{"n_layer": 11, "d_model": 768, "activation": "gelu", "parallel_block": false, "init_std_down": 0.0037, "beta1": 0.95, "beta2": 0.98, "grad_clip": 1.0, "doc_mask": true}
MLP neurons of a small language model. Each row is named by its layer, matrix (down: output weights) and neuron, and shows model dimensions 384-511. Each number is 128 + 32 x the weight over its row's rms, rounded and kept within 0 to 255.
A block is one neuron, or neurons of one layer that tend to fire together. Before each block is what it responds to, as a language model described it from the Wikipedia text at the highest values.

Predicate and paired adjectives
L8.down1466 [138 139 111 119 158  86 111 167 112 146  85 107 131 141 107 108 131 103 166 110 169 182 126 133 129 108 133 133  87 118 108 141 147 120 101 159 143 147  57 132 105 161 146 131  98 145 160  92 147 121  79 100 172  88  49 132 151 132 123  58 168 139 139 138 106  94 128 126  87  98 149 106 119  86  99 171 110 133 107 119 129 105 146  79 148 125  92 122 149 164 124 149 165 176 112 147 108 129 129 133 100 122  98 165 144  72 154  88 183 187 116 128 119 146  84  41  98 119 148 136 154 164 103 101 103 157 161 104]

"Per" and rate words
L3.down357 [142 138 152 165 156 117 191 113 134 137  88 121 127  76  78 121 112  66 180 192 115 139 105  78 131 114 156 128 125 121  93 137 105  87  92  92 168 133 152 121 139  90 145 120 140 101 136 107  62 109 180 125 175 168 152 108 136 136 162 118 160 127 125 144 126 151 153 104 113  73 130 165 111 171 127 144 119 119 118 127 163 104 154 131  91 202  90 139  97 194 151 130 105 184 167 141 118 149 137  82 117  82 110 207 139 115 128 121 161 166  84 101 160 161 135 183 113 100  88 132 129 115 129 146 166 121 144 159]
L3.down668 [ 68  64 135 150  98 103  96 200 103 133 115 124  62  88 178  93 137 118 178 192 144  48 102  94 138 140 111 188 161  73 110 140 106  87  85 120 146 168 137 133 118 125 136 172 144 111 108 161 150 120 156 109  82 158 114  99 107 137 173  78 130 155 168 137 148 176 158 112  63  91 130 131 176 118 152 118 177 127 148 137 109 115  62  68  85 102 116 127 189 140  73 153 120  84 151 149 108 185 152 139 160 165  89 108 111 156 154 156 148 124 117 147 136 145 121  94 114 145 146 126 141 173 150 169 151  60 101 108]
L3.down940 [117  98 122 139 150 160 153 130 118 136 165 108 103 133 141 161 142 115 116 136  69 108 182 113  48 135 109 134 143 205 102 135  88  64 195 205 147  96 143 100 133  97 118 123 189 175  97 133 146 140 170  90 126 128  83  98 161 152 143  94 118 192 194 140  93 139 149 125 102 177 140 140 154 122  92  92 105 112  61  76 139 133 117  77  77 131 233 156 101  82 178 215  81 104 157 147 130 107 147 160 153 185 105  93 115 121 156 113 124 145 155 137 119  95  86 144 151 202 109 128 151 110  92 211 149  65 131 147]
L3.down1097 [ 82 143 146 177 117 110 157 107 142  95  90  82 140 143  90 111 151 123 107 126 124 108 202  97 133 145 119 157 107 133 160 186 141 114 179  63 154 133 159 147 129 114  93 156 152 134 175 120  97  81 126 143  88  68 107 121 160 108 146 132 175 140  47 114  77 110  98 116 117 137 103 166 114  79  66 137 141 162 121 136 128 142 148 114 131 125 165 110 165 103 118  70 146 115  81 134  55 126 157 103 158 112 121 129 160 117 158 163 169 118 122  40 140 160 166 223 161  94 141 106 145  81 166 206 154 128  92 162]
L3.down1305 [102  64 151 119 194  82 160 210 118 131  90 134  77 110 105 104 200 120 161  97 141  95 136 101 128  86  60  85  92 115 163  90 104 100 152 108 127 121 139 191 130 146 139 114 211 108 151  86 111  76 123 136 117 158 140 179 128 107 194  98 126 140 145 122  75 102  66 147 208 130 113 105 148 123 154 135 121 118 101 204  92 110  96 158 149 133 132 148  79 111 111 172 124 179 171 116 151 133 157 117 169 142 144 125  78 101 145 144 113 101 158 156 107 128 138 100 107  87 158 177 125  67 187 142  69 125 116 151]
L3.down1389 [146 154 103 121  98  41 117 164  93 143 151  86  93 171  91 139  70 140 100 108 140 149 117 137  86 115 121  97 167 108 144 125 117 176 127 145 136  96 133  57 120 108 125 160 136  93 109 157  91 185 179  90 139 102 193 148 172 209 162 108 154 105 128 120  88 209  98 144 101  84  58 102 141 136 134 171 115 107 127  72 125  92 109 123 130  59 171 170 186 116 167  96  55 109 156 178 123  75  77 153 106  59 145 146 111 139 100 162 126 148 123 153 135 137 144 120 109 144 127 113 100  87 123 126 157  95 160 146]
L3.down1598 [136 131 106 171 138  98 103 144 115 128 110 177 154 152 124 179 119 123 123 138 110 119 171 124 100 179  98 143 132 148 123  75 142 157 161 149  94 190 134 139 131  79  56 140 128 149  96  94 134 128 212 109  48 128 141 185 121 183 156 131 168 123 154 135 142 141 153 126 161 117 109 158 143 106 124 141 121 117  59  75  96 151 149 197 131 174 110 137 173 155 115 102 103 107 142 128  95 121  60 126 166  58  92 119 105 107 173 124 119 148 126 154 166 144 142  92  91 154 142 106 138 157 127 155 105 103 149 181]
L3.down1912 [196 126  99 115  76 143 155 148 109 100 146  95 160 118  85 143 139 108 112  96 103 148 136 133 171  93 114 140 167 161 109 133 101 110 188 147 195 144 169 106 163 135 109 158 155 130 138 158 145 187 143 105 105 121 112 174 126  88  88 148 114 125 168 153 151 127 120 113 133  80 122 132 125 134 132 161 121 165 124 138 151 173  82 118  68 209 132 199 135 182 175 131 155 141 160 172 132 137 112 120 173  81  83 112 119 176 121 121 156 150  93 161  78 163 127 131 131 115 103 159 136 132  82 154 120 172 138  93]

Digits and section headers
L3.down360 [164 145 160 127 172 139 142 145 111 124 140  74 110 143 140  84  87  99 130 135 102 139 151 166 198 105 119 137  88  67 114 205 162  96 138  94 136 120 114 187 150 130 115 192  56 109 197 106 135 145 162 188 138 124 117  94 116 110 112 148 105 131 180  86 126 119 152 125 140 103 106 150 156 147 196 114 121 132  97 155 188 157  95 106 130 126 131 109 139 156 132 106 154  88  79 163 165  97 118 149 109 139 114 123 137 149 129 185 126 136 127 113 146 139 189 179 117 112 124 141 143  94 118  91 137 104 111 139]
L3.down451 [115  82 113 118 163 201 105 145 135 117 138 150 174 111 150 143 140 191  89 133 221 126  89 143 147  69 155 139 165  91 157 142 110  80 130 155 161 110 118 118 176 173  84 161 126 105  47  73 132 108 157 131 158 174 161 106 187 180 145 131 119 115 153 128 159 132 115 139 111  97 172  92  92 149 168 100 140 183 113 156 112 129 123  77 105 101 152 103 106 134 125 122 181 137 133 131 130 166 104 158  88 110 130  90 152  47 112 127 106 110 175 149 148 146 113 118 159 149 154 114 105 148  89 144 106 110 154 141]
L3.down716 [123 125 133 158 122 155 100  79 127 160 111  79 117  80 109 172 138 150 167  87  65 115 158  94 121 136  63 172 128 203 102  77 126 148 107 166  75 185 144 118 120  98 156 135 139 176 137 143 194 170 131 145 131 133 183 106 129 145 101 110 138 145 142  95 144 182  97  82 146 152 103  88 128 173 184 156 151  89 135 137  80 104 167 191 151 188 163  69 122 146 105 139 121 139 151 177 151 128 161 113 157 104 160  61 152 143  87 149 136 154 156 139 137 148 144 158 103 132  98 123  87 131 140 117 108 159 128  72]
L3.down857 [117 125 105 127 152 188 208 130 131 135 167 166 100  95 122 179 161 118 108 123  85 166 119 120 141  91 128 173 108 127 121 125 168 102 100  99 152 139 128 157 153  74  80  76 168  99 146 125 127 144  87 150 138 137 179 148 147 122 111 146 136 123 142 138 131  87 176 182 186 136 149 173 139 163  93 152  65 127 124 117 170 149 171 103 122 124 114 159  86 141  81 104 138  73 157 143 112 130 129 126  98 157 129 118 146 139 146 123 205  77  72 181 117 135 129 114 145 134 159 188 127 125  68 100  79 143 135  85]
L3.down1004 [134 164 132 144 126 129 173  90 198 142 104  70 130 122 179 129 167 163 204 156  91 188 157 107 146   0 138 127 175 133 121  87 126 146 141 128  63  89  99 136  92 103 172 177 110 161 130 149 172  78 171 141  80 153 172 156 120 109 115 114  94 156 160 154 133 106 140 112 148 193 181  55 150 143 146 160 102 170  91 181 120 190  83 147 160 193 190 129 138 140 180 167 110 189 161 153  68 118 132 145 147 142  86  98  86 146 157 158 109  30  99 131  88 141  63 128 145 111 124 127 120 133 148 124 122 150 112 123]
L3.down1914 [151 142  92  68 140 165 154 162 133 147 161 118  75  70 128  88  90 121 115 149 163 162 154 101 117 102  64  98 143  74 161 167 139  73  96 153  66 156 131 180 128 180 128 120 111 134 162 154 110  92 117 142  98 150 154 191 145 156 104 166  70 101 127 171 117 105 154 119 120  97 125  91 125  88 111 118 105 127  91 155 136 151 111 113  93  89 151 189 142  98 146 128 109  93 115 147  68 155 192 124 169  84  82 107 139 129 103 146 110 180 139 120 111 188 150  95 201 142  68  91 124  91  77  72 121 146 110 111]
L3.down1988 [176 128 152 155 144 148 147 116 103 132 102 206 174  76  97 142 146 154 188 156  89  94 192 188 147 117  68 159  77  87 130 154 190 128  81 175 154 146  89 122  95 147 156 133 144 120 109 112 134 117 122 100 140 164 103  89 107 123 160 135 161  55 135 130 116 155 130  93 124 158  65 116 134  95 134  91 173 114 103 116 149 152  80 167 189 109 137 158  55 156 117 114 149 101 118 172 141 139 100 147 157  99 149 193 175 115 118 129 170  99 138 120  42 111 119 103 112 141 105 147 133 178 158 145 142 199 110 127]
L3.down2045 [127 140 176 133 164 150 147 103 129 114 207 138 144 108 108 125 110 139 141 125 165 105 132 163 151 162  84 156  96 108 153 194 152  74 137 117  96 133 119 171 148 118 147 152 169  68 159 139 119 109 110 128  60 131 186 152 147 104 146 209  92  97 147 139 192 120 138 141 132  71 139 111 149 100 137 101 142 152 124 137 131 147  87 142 108 139 117 157  95 127 120 142 134  68 141 104 110 201 144 185 120 123 138 115 109 169  68 159 156 154 145 128  72 131 111  83 125 118 114  88 144 114  93 130  78 198 181 148]

First word of proper names
L2.down712 [138 126 162 119  76 153 121 108 141 116  66 143 104 132 142  82 181 108 152 164 142 164 126  78 161 137 136  81 140 213  91 139 195 141 131 109  64 145 158 145  99 122  78 176 158 136  84 138 168 111 181 100 192 160 138 114 112 144 170 151 121 172 112 114 147 115  87 133 130 147  69 136 132 151 103 123 137 184  86 130 154  97  95 164 149  93 135 136 144 115 173  40 128 136 168 113 138 121 113 150 163 141 130 157 119 208 149  62 110 108 161 128 137 188 208 123  78 115  69 113 175 103 181 110 163 177 123 128]
L2.down1130 [133 113 108 109 158 152 113 146 125 148 144 115  98  91 157 151 115 110 116 127 107  58 152 148 159 128 144 144 119 137 119 208 123  84 123 121 170 191 129 112 149 168 135  86 116 120  75 162  91 141  86 100 130 129 120 129 173 151 147  53  98 143 168 172 156 142 163 121 126 178 132 131 120 154 136  83 101 111 176 137 149 134  71 160  95  96 117 125 142 124 149 120 173 151 160  89 220 143 133 132 123 109  98 186 106 124 160 103  83 124 114 186 138 117  99 130  61 134 123 100 121 114 130 124 129  77 100 137]
L2.down1238 [101 121 122 128 131 127 116  96 134 139 164 179 101 110 125 146 101 105 139 170 111 108 167 114 156 109 156 192 129 125 174 155 123 109 140 114  60 119 102 114  89 150 196 165 141 131  60 160 100  71 166 168  73 151 111 156 182 109 103 198  73  68 105  71 131 121 104 137 149 111 137  96 115 130  82  87  82 118  93 216 155  99 135 105 107 127 175  95 152  89 174  98 119 187  98 117 116 132 112 127 155  43 134 128 157 124 130  87 117 180 186 144  98 121 139 135 121  88 148 143 117 116 134 106 189 128 137  70]
L2.down1466 [139 119 123 120 101  63 101  45 156 151 116  97  91 152  92  54 112 113 102 170 129  94 111  86  73 125  58 131 155 151  75 167 162 187 104 138 112 129 106 166 181 126 147 101 123 164 138 185 171 105 118  98 149 107  98 167 122 225 106 120 100 124  93  68 125 130 129  79 143  89 119  66 111 161  83 169 148  47 101 167  77 139 131 132 142 128 128 130  87 140  93 122 133 123 156 189 140 118  92 147  95 127 142 134 140 152 153 106  94 163 104 140 174 127 107 110 124  56 154 106 139 123 143 132 147 201 152 136]
L2.down1705 [114 140  90 112 124 146  93 168 116 161  61 131 131  92 186 117 147 143 106 125 195 168 102 168 128  93 115 152 138 128 163 175 162  94 155 106 110 183 137 151 132 155 137  81 214 128 145 149 106 140  49  84 174  98 136 136 177  79  85 136 103 162 144 107 101  66 128  95 114 108  86 133  97 151 155 155 144 163  43 178  83 208 140 128  86 196 137 167 100 108 133 124 111 128 118 117 104 181  83 163 123 145 134 139 184  91 165 113 152  96 126 135 137 104 174  93  93  45 149 200  97  77 139 147 145 185 140 110]
L2.down1860 [108 121 138 149 145 133 183  81 114  87  87 148 143 106 116 107 115 148 117 174 187 102 169 103  72  96 119  89  92 121 157  82 143 118 141 163 154 115  87 123 106 144 154 114 137 139 158 138  25 112 147  94  97 150  95 136 107 118 116 184  59 140 123 132  81 184 108 133 122 160  91 126  86 169 157  64 128 143  95 182 107 132  65  93  86 116 181 143 146 119 165 177  82 145 162 129 160 164 177 118 131 121 173 118 156 197  53 166 132 183 143 139 113 142 133 110 127 139  92 197 151  82 124 105 173 164 117 105]
L2.down1953 [102 170 129 156  91 133 153 123 117 123 124 189 109  71 125 115 154  91  90 103 124 150  66 109 143 158 133  96 113  60 163  61 160  92  99 180 114 135 140 110 122 168  84 118 131 148 134 171 136 137  81  74 218 146 156 102 175  93 197 223 179  83 184 109 142 127  89 107 194 135  97  41  72 120 167 106  70 171 127 157 123 121 147 111 182  87 136  91 159 128 146 141  76 128  82 161 116 104 138 151 115 173  90 142 154 175 125 140 143  99 176 133 125  84 111 134 117 161 140 103 125 112 154 143 169 161 121  98]
L2.down2143 [167 123 110 107 165  48 137 131 126 106 109 123 140 128 115  52 149 147 111 139  72 149  92 156 105 141 167 102 128 153 138  89 130 146 154 140 140 170 120 144 153 137 176 115 149 110 155  79  94 164  75 114 121  95  98 107 119 154 165 125 107 122 169 131 126 114 204 156  73 129 168 173 140 195 125 145  75 120 187 162 122 167 105  98 118 178 111 105 162 207 141 152 160 134 127  65 236 123  84  89 178 127 126 104 135 109 108 173 125 138 138 144 126 171 105 146 139 146 167 114 131 120 126 164 115 125 118  64]

Evaluative and comparative adjectives
L3.down268 [103 138 156  87 153 136 149 145 179 113 145 132 151 166 109 109 109  85 115 100 193  94 147  98 112 166 171 130 118  93  79 154 170 157 124 124 160  89 104 156 149 162 108 149  94 125 151 144 148  75  88 116 100  82  90 124 139  82 181 171 127 131 187 146 117 136 108 148 122 142 169  94 132  85 161 118 146 163 123 150 142 165 198 125 108 144 138  91 144  67 131 113  58 136 100 152 129  87 122 161 108 215 128  96 110 135 175 122 204 113 157 130 100  76 143 150 148 127 108 118 191  92 110 162 177 109  69 131]
L3.down754 [100 134  86 129 128 145 166 136 177 112 154 135 132 126  69 150 152 188 127  87 169  99  94 125 148 118 116 156 185 162  96 189 176  87 148 197 129  52 162  97 127 126 106  74 119 168  95 160 110 152 138 123 129 105 147 131  98 107  68 107  91 138  94  68 168 176 150 160 163  84 139  91 103 149 132  74 114  98 142 155 176  84 143 113  96 125 159 110 102 107 166 133 130 251  87 156 124  94 101 157 101  62 169 103 174 107 180  94 185 101 120 115 119 122  61 107 192  81 134 195 120 179 180 116 110 169 162 137]
L3.down821 [ 77 175 127 190  95  91 113  43 172 136 106 107 116 145 154  80 125 155 167 121 123 124 162 133 150 116  64  99 132 156 107  63 146 203 142 154 104  98 174 101 184 152 169 185 153  96 130 107  97  95 122 129 138 116 172 148 126 146 187 187 106 138 108 148 145 161 103 132  88 176 127  97 142 148  84 125 127 125 154 145 117 127 159 183 134 129 177 125  87 155 167 132  88 107 188 148 201  73 156 176 170 150 144 162  78 191 100  85 125 138 135 197 102 147 121 113 112 181 163 112 205 167 158 173 147 217  84 109]
L3.down1177 [136  90 161 106 107 147 122 127 154 146 104 102 138  78 169 152 157 128 178 131 185 130  85 137 140 146  83  85 138 150  93  86 103  92 108 125 135 148 167 116 127 101  82 121  85 153 155  92 108 130 150 149  80 109 114 150 138 132 148 106 111 132  97 133 139 192 100 190 182 129 157  97  98 105 108 149 121 147 136 123 108 147 114 149  90 158 191 144 107 113 128 144 108 186  68 185 156 138 145 129 140 172 152  97  67 175  62  63 150 136 155 105 109 143 132 119 120 116 145 154  97 137 199  75 193 167 116 109]
L3.down1351 [115 136 129  94 165 169 116 162 141 110 135  99 122 120 138 119 184 121 101  66 105 118 133 103  91  89 135  85 163 146 166 136 136 142 164 111 127  62 103 102 134 134 193  95 102  97 157  88 131 120 144 147 153 130 163 163 122 116 102 116 101 118 107 122 130 123  87 157 119 137 152  90 113 170  83 136 109 164 146  88 130 130  53 143  99  49 114 132 120 129 144 105 155 160 145 154 169  88 108 133 132 144 187 134 154 150 168  96 145 134 112  96 152 159 157  64 131 154 207 146  64 157  82 113 188 146 124 167]
L3.down1582 [113 178 120 134 115 114 156  95 170 109 111  64 156 142 180 147 129 107 105 159 152  84  91  95 135  90 108 133  93 138 124 125  93 172 155 143 154 111 109 143 181 144 166 144 153 200 151 149  29 173 146 110 116 106 131  61  96 183 128 163 123 108 110 155 137  90 148 105 138 202 126 110 126 100  91 118 109  88  97 127 140 135 137 139 148 110 119 151 107  75 101 166 105 141 148 149 146 132 167 111 117 236  92 112 130 222 132 150 108 124 153 123 136 138 115  72  69 145 151 127  85  74 135 108 159 140  90 203]
L3.down1725 [ 96 150 120 167 154 126 132 124 165 155 157 155 132 121 180 104 163 133 139 141 125 160  74 132 130 144  88 133 115 151  51  47 157 136 168 134 108 142  70 136 129 184  92 151 144 160 167  99 106 101 117 171 152 108 151 104 114 110 130 120 146 150  88 124 167  79  76 131 136 107 127  97 120 164  71 127 104 131 101 232  78 156 110 116 119 192  97 154 121  71 115 120 110 200 120 126 146 147 173 116 125 134 132 180 155  93 176  84 205 115  90 128 139 173   9  87 121 117 138 158 115 111 142 162 147 121  32  96]
L3.down1838 [125  94 123  86 108  94  79 205 101 112 137  80  96 115 116 139 117 167 145 123 149 105 149 180 167 178 145 115 146 116 119 107 118 139 126 165 171  78 156 159 107 170 181 191 124 149 111  86 153 165 129 102  83 126 118  92 114  51 122 108 177 105 107 102 154 105 120 165  99 128 104  88  99 173 147  78 126 105 134 130  76 141 126 113 127  97 132  82 115 150 176 104  83 191 111  89 118 148 116 137  81 130 129 110 146 110  81  91 142 109 210 175 160 117 124 150 122 187 106 113 141 119 125 112 142 108 187 161]

Time-span and rate quantifiers
L8.down1176 [115 139 143  72 128 195 160  97 139 133  76 122  94  94 106 140 115 170 130 141 100 139 164 139 121 141 147 117 109 190 115 133 124 169  72 125 138  72  78 164 117 154 132 167 152 127 219 108 112 151 164 160 104 134  99 104 169 165 128 127  68 140 148 109 172  90 181 122 129 127 121  69 153 133 173 142 129 185 152 125 152 157 137 162 146 150  84  74 141 135 169  81 161 105  92 128 197 107 210  95 112 152 165 129 123 130  78 110 111 118 136 151 103 131 138  88 165 103 123 103  90  69 143 161 136  83 121 164]

Digits six to nine
L2.down29 [139 193 122  72 147  77 139 102 165 168 105 110 130 176 154 129 128 165 137 197  93 137  96 149 134  72 142 113 100 149 136  98 154 159 107 157 109  97 173 102  76 151 105 131  90 202 132  74  88  99 146 127  93 129 115 129  66  70 131 124 176 118 118 152 127 129 143 113  95 145 155 131 104 102 144 158  93 103 121 101  87 161 140  76  86 108 120 147 133 107 112 121 114 192  93 103  92 108 125 126  79 147 106 150 192  66  78 221  75 135  61  95 156 123 129 139 110  95 175 123 118  70 135  55 149  92 108  59]
L2.down84 [128  93 123 190 158 129 145 146 105  92 162 140 123 150  90 144 137 167  76 166  89 161 113 100 102 127 138 122 140 126 138 146 134  58  85 126 146  60 137 101  82 164 102 151 196  99 102  84 111 133 170 149 114 145  60 151 116 142 140 151  79  63 155 114 152 121  91  87 115 140 135 120 179  92 129  64  84  98 141  79 135 117 121 122 168 102 133  83 193  90 118 123 115 128 114 162 115 100 177 146 124 137 108 124 158 141 100 106 102 172 130 146  71 116 143 121 101 143 144  77 132 116  87 159 159 163  90 145]
L2.down167 [148 144 137 148 157  74 134 149 175 131 126  54 166  92  73 165 125 174 118 149 185 172 203  88  68 160  89 151 136 154 164  91 132 147 174 173 125 143  92 138  89 100 127 146 126 164 118 126 127 172 193 139 177 134  78 159 101 155 142 157 123  94 110 110 126  92  99 109 162 158 167  88 169 106  94 117 140 122 147 168 128  86  96 169 115  93 124 165 158 145 109  60  91 111  90 118 121  95 134 191  91 113 237 122 143 177 105 145 115 124 106 131 125 149 163 149 165 111 179  65 137 116 139 140 145 188  80 170]
L2.down196 [115 178  90 117 128 114 118 120 148 139  62  71 153 146  42 117 120 167  74 102 196 224 166 140 188 193 131  55 123 145 186 150 134 110 101 132 132 132 157 114  76 129 137  67 117 136 151 161 111 138 172  87  93 151 117 120 116 112 182  96 146 204 168 153 151  96  74 122 124 148 134 141 137 120 102 167 116 177 101 135  84 172 134 106 181 109 114 120 116 110 111 137 122 117 151 151  63 105 167 108 165 122 133 240 111 100 124 167  75  91 104 106 113 109 118 141 143 100 143 147  91 180 186 123 117  91 135 135]
L2.down318 [156 126 126 138 193 115 147 161 132 133 149 146 147 116 135 151 113 163 105 148  98 154  74 170  96 140 122  95 161 127 130  58 127 107  99 122 101  88  92 160  61 163 156 188 179 119 102 136  84 171 116 114  44 129  92 114  63 106 129 124  60  60 107 181 164  93 168  91 129 121  94 129 121 183 131  69 157 144 123 189 206 108 123 162 140  83 104 155 153 104  98 159 147 141 102 146 118 124 137 157 163 178 120  91 102 128 142  87 139 129 131  83  95 162 157 125 138 173 160  78  86 122  95 155 184 178 131 135]
L2.down916 [100  71 115 126 186 124 138 136  93 104 134 145 168  87 124 122 167 151  86 125 196 167 141 155 109 128 166 100 104 158 162  74 128  73 107 149 122  54 121 126  60 123 103  83 115 126 125 102  95 146 130 159 115 153 134 129 168 112 191 106 101 127 166 134 105 163 116  93 132 150  63  85 128 153  95  82 147 116 105 122 178 155 146 149 154  99 138   6 139 103 113 153 100 192  82 121 118  69 154 185 127 121 187  91 142 123  98 133  82  97 171  96 123 113 143  98 100 170 136  36 105 165  84 153 129 146  88  84]
L2.down1094 [152  78 109 144 149 119 165 169  86  81 110 161 129 128  78 173 144 149 115 142 166 113  80 145 118 115 131  71 101 123 139  99  71  41 114 132  86  78 149  83  70 141 123 158 132 110 103 132  61 111 101 152 105 128 113  97  98 217 185 134 150 116 106  83 128 129 132  82 121 148 135 106 112 108  77  80  82 145 144 135 137 129 101 113 188 132 163  25 148  80 155  92  87 117 135 120 163  58 131 149 133 153 165 113 127 153 166  93 173 148 177 135  73 177 149  86 101 118 144 106 155 160 117 152 172 204 118  52]
L2.down1962 [110 154 103 150 122  74  61 141 127 120 165 125 117 162 113 144 103 184 140 113  94 113 166  71  96 141 139 123 159 115 163 116 115 116 148 125  89 142 131 145 126 146 138 111 112 156 145 111 132 165  91 133  64 126  73 144 113  88 141 116  84  88 165 193 187  46 118 118 114 141 149  73  73  86  95 129 126  98 172 141 147 143 111 147  84 197 123  98 133 136 180 162  76  84  49 159 103 127  91 134 189 120 112 122 108 129  88 146 112 148 121 117  74  82 154 145 123 109 122 100 115 135 196 170 130 142 125 133]